Part of a small language model's weights: 418M tokens.
MLP neurons of a small language model. Each row is named by its layer, matrix (down: output weights) and neuron, and shows model dimensions 128-319. Each number is 128 + 32 x the weight over its row's rms, rounded and kept within 0 to 255. Numbers have three digits each. A neuron's up and down rows have the sign that makes its largest values positive.
Before each neuron's rows, "fires before" lists the tokens most often just after its 100 highest values on Wikipedia text that the model never trained on.

fires before: ",", ".", " and", " of", " in"
L2.down192:112111044101107160134145160090117147165074176122156160098144179086182177124158149160108106182106164119105154086083106133109170153150103107168117131181101154084100103110085175142171128123197156131103129110082147138111138153107187092149131130179141109069096102151174126168115163141105116101108120071107109150144111127120126151103113140117109181145107146164141147099056096175168130104170135092138134136133156161105215188080114139087154148184114117157111147169140151077136117091163115159103165166137119095161146097109114114155103128117113112125060067144092115117166192116114166122

fires before: "\n"
L2.down717:115111089083163070178155111122184156192112151142080106080067113115141149088098171148163165151162104089090158111161141159174115123137113175135108053117140087134114190156151130119064112114172130092087095157180161107141125131089140099157154122138166078075130102101150123110164099121114123217063140087093076158095124164107133139111138174168134148078119092160175163118144131167096108141089148106198169162106085107121113068177105115062163151140130110100116109160160082116113108167119096097114160133136083151098089103122169177122111067163139118124108139160077163081104164093125154141

fires before: "-", "\n", "Al"
L2.down80:161126141150111121060204113146137147138112179141125076098168130176098152161145129117095124090112131112117145040138138081139145153048087130125156095118129141152123184116144193063120159147137145164170133090135072124123155113147126185149176070141112092149152140154096101124176109057101076132096156135111164110140163145088135132150125117126130170118123149099120176160121165102118150171120114128036168133148130116160135123110115068148136125145099164068174155146142159131125116123148105090149108081164168094123081148176148135108106115092074096142162117174110117128132123120101123114

fires before: " the", " them", " a", " his"
L2.down103:098094192124142098092141209105198155067123142137141146100141053175069090120122143066114170179126147122092117130080146105106126137128118106128152099080092105128158122088116131103092126135150162154169112083121151170141156136099093095159157141047136089164129172092132120137129110158145117111146160139102132127174101130121170130177163113110133180110172108039157151128154126087115150148112139116102141154129131074168135164119078159109108161201132134096105182112123073084133101147098100123115172147142146105149074152113132077126159072122154130137158180162155125124117105135122111116

fires before: " in", " on", " at", " with", "."
L2.down168:139136119129142106160169177069151119111115130142099121178160145155113133118183072094119102111154137134130044139152122165169199143085102132123157105116198100120133094140097102067096100153121220122171126158150135127146108103082143084127135138113127103129098138139145098127149156122183139085189092102162131117111150156121147155096066146167162183129036121163107085142159143151133086135084120119124160102170145154148091122101103099176094090122088109119166130117184101080144116036108100099056139155047107114130125174144082161148041161117096166092062071084141132188072131143176107144

fires before: ",", ".", " and"
L2.down646:140064123125153126106111100128157155135077154072125128139173136099113163116174128142122114123110127099111115075178165135138125124104155083099143091107067089138094155132166107144115182100085172076098152159136087141118110106124144139121097075117157121169190119150110089148176119100100128159130136110126081187181123111124152140127131092080109100136086164098156104133175139159113129079174130069087134137132146126192109105144123154126154092097145162149108159083115199097101143117190134114170123150120193077145206150155086153135173070144120103195163128133079075085051129174086148096

fires before: " |", ":", "\n"
L2.down31:170175138125079176118124121114142166165093094125172161139075102068153138125117123107155137149195100169120147052108204121139136139120113148126149066129147100099128127121145089170141156120098125157167151096150235092128161144103121063143137031117118086130104141123081142140106140130105085142096045171126171129088100213153089129119097112071090166135133157123111136115149102163104159201078084158142137142119136130143175135166130147111125124144161161161142153148146080150150157150136131091145073107038204117177153049134213076162110112111113102102136082137116125182071121179124117159

fires before: "\n", " the"
L2.down755:140146148139183150118131129129150153129142122104130117141114129130148105143133156187132140097152106113095109144143192077140098116108132153172102111144127121136119159120185154138089127120135174170057106163166086098153179110177090115151173134122131141155099126090073141161128107119104157060175103093084129109140136111098050170116137105200141091153038115063213166167173132123131092167102078172125128132118120143167145117111135127120065176122152158131158081185130149181074113129089111110074141168132111124196125109163159069139120165124140079137075094158120129104061083150099129098

fires before: " he", " the", " it", " a", " they"
L2.down356:131070098148122145152108142116120166124101127126131118109126113120086055141132154101141125080174158133191140119108086143120141079100128138205158123112122080057175157122152108126120065157108117113064123147152091155064151070139099106158121118132191100140158146119065118157147154105178134160165162186105158133161133110103129067089140078106157126160121070132129123137112108129105126098136122174158148174159165112157154125161132168139155160144146120090181118064105161135145138165098097073113146152138115098140109156125147098141089118141127110158120077098128138100049106138091158094

fires before: " that", " the", " a", " an", " to", ","
L2.down495:220160114089136112108156142115175068125131107196184113099136109126130116145111115105143098104079120133162106115151126152159143143126128144193154156172088091126173134134129125141105071096126198089043139159106107192130135139120168196126110057124075141113121115130142141108126166105098120112086155080132114174093158149144117150174084093105134105083108138146167147113153162155150160141180150121103159117094121173163147140088099122101134158101196166062034151167113112126173072114137147141181145138215123123143114064205151125123119123152130083151125115170160121103138121143137126169

fires before: " |", ":", "\n"
L2.down547:176144112161163123133116147178147138128118143115146138126084101157115109162132224126117134150132137086151157140140146114078108133130161164121174124150180089135099108142124134130134099189181134152165131120080128077154168096149145102155113146105097135122088088121125192173126169079194103066084028095133069153196138148106131119137112097126143117104134156156164163165151117122130144165134102085142104097135139142185178097149085161086139159059151096123161126130106122105138098145147123101113091101087159061118145129106115200163130159121108116090102102131097098075121136093111050130

fires before: "==", " life", " ==", " and"
L2.down819:101138113156116103157134189127119135149129172123138127088101135222142151106197168143218135191121116112131107148156153181199078158125071097126183152189150095150096169088105165149121124146162169139143084137163103151080172140111134142112140108067125186092182104107140085140141141173191145109120128152182140123112166121159161183144107114106102155131155118147140162154132086092111110188118180093155125113104120130142074117101149146101192078148141213084121101161084116162165082111124105135178157129132194111163087120052054130168151156173103133122138083091087111125191053143103077117

fires before: "\n", " ", ",", ".", " Oper"
L2.down281:145067125104084136198100085140163141109164093193129075156134110105129088225153157123112164143103129108133125079185079072141152121106038139129133078134102099096114126157069148172099144165088107103062105085145179136163112146123104111122129059120150175133117176113099134105137142118135108081125101060128077191134106113121077078074131084117153091125112135168157152182131164068157155101057120161154159108106137138129108150160108232108078165112160107140058164091053110074142090121146102170153113172142168131141080120132150082139082143139193173112128170138166137128104155142129137119

fires before: ".", ",", " of", " in", " and", " to"
L2.down975:113108125156160121139128147102158101103128064086120140158126101121138094130170096146107136135135125114095191079146123143095155124102149073132129105087192161111118115146107174132110148100140101083183142172121144200155098205118125125147131073098103147127113095125110098136108099084110137150069165143089145089155194136169117143148132201155168130151185176104178128115131074106120131141163146161146096146144114099144154055128138129072167155140083124083082126105145165135165178114146197129133151138178111129142133212114198139141143162103153092099100148164109156146096149164106051152

fires before: " |", "."
L2.down858:121118103152120164167124170156157145145139130127117134129185116077191138151109119094088125107117127103135174101117185092151105150113117152154128164113143168082102092125153132074064081142159118134161113116099166175175116132089143149133113077214107101109076150143132109110122103141152161115131075171119124131120148126111093128168165144126122130060101109137145172133107095153125156125124130189180150155060164115107070171110151136162150143141142075132183121133093140152154145101091136148150120075019122122078123174068151158118140140162196141108110170142166106134133126130128112124

fires before: ",", " 2015", " 2023", " 2014"
L2.down310:145118170142156098092123082083106080234151130132169114117091155145108053168105102119152179187137176144158068152143123140114110089135160147097134176078139133144154113088141162127126117196081077146165155167163131093142152125176081130117160135126106112119157088206122118094085154150124145159148118138157157111127110175168111164124162111113195101117129133119112135100152120144058134164100160069148112144161077091128111135118141112132100121144064149094157127140175069066121158096154141127119139109167097145116128126160109116147048108102117136120113120068162147169068106064061142151

fires before: " |", ".", " Ret", "\n"
L2.down217:152120096121141101120176121123119098152122111125157167166080135165200131085117072118069143171099102117151136116105194136125104106100122150116135165125098103094122150118161091118078126078092099182101132147162150183130153099143104156106144160114106114123116070088160104145195133150096208171161136075122141149144091138160133124070136130115128151091148080163123072115092199120106167127098213122198164100122137203163163147099129123130075145123130117125131112149092097103126137146127122052115140102097127122102111168095145136192128151088128149083167149151103139095123152154183164123

fires before: "\n", " ", " %", " Population", " Year"
L2.down269:099147141144101159081088183170072064130124128135145132112114152150152119136151151108141163112049083110133100148105145161129123110131181160129080102152093133132070140105110113115163105191084162143081133157151117122141067113152150115184153151173132097205158189120099096176120077156139145133117166093077113152113148151069177123105105173137100162182125123167099132144055174124130175118162161161164086192107081147156114066119125121142124174125145159144116120129155136145177162085083116096128105107070163145193046137122113140112117150122137143114157100172157100112108150165088120122

fires before: "-", "\n"
L2.down156:153185137126150077156124117144098082157132062127126109116173126158135112138091158188124171134172131083148099142095080121127138155094069089115159164075117137113103064152172142089144124107098149123158132140170130100148155105115092172147107167130080116126113124105093045092187141134084174099217096142115154190141130047099114092157147091118155142139129161085120140095116104128120111106110071160154134143167114117141112138095145105160085184097133133112107121116057126086100182101137092122116119064166052114131117108185109081114114149106165106200096115178110178157118036169130161135

fires before: " |"
L2.down520:112122079157100150139093142095143156110125124140139128184127132143106101030108142162131072107146142099152122128105097151172090153092136103114101214130134069176108166129099178150139103125094131150139155145165183116046109156106101151133138111084126142151141139164127095145121154140143112137153132142181111143105163162150119152089202136120134161156106118116087161129141121126120102130108152123146061097124137087112194133121143192142102126109142164141169168164132116140079119106162151127116118053134103145100149130150163207029103151129166118159176132133088091118149091080087125170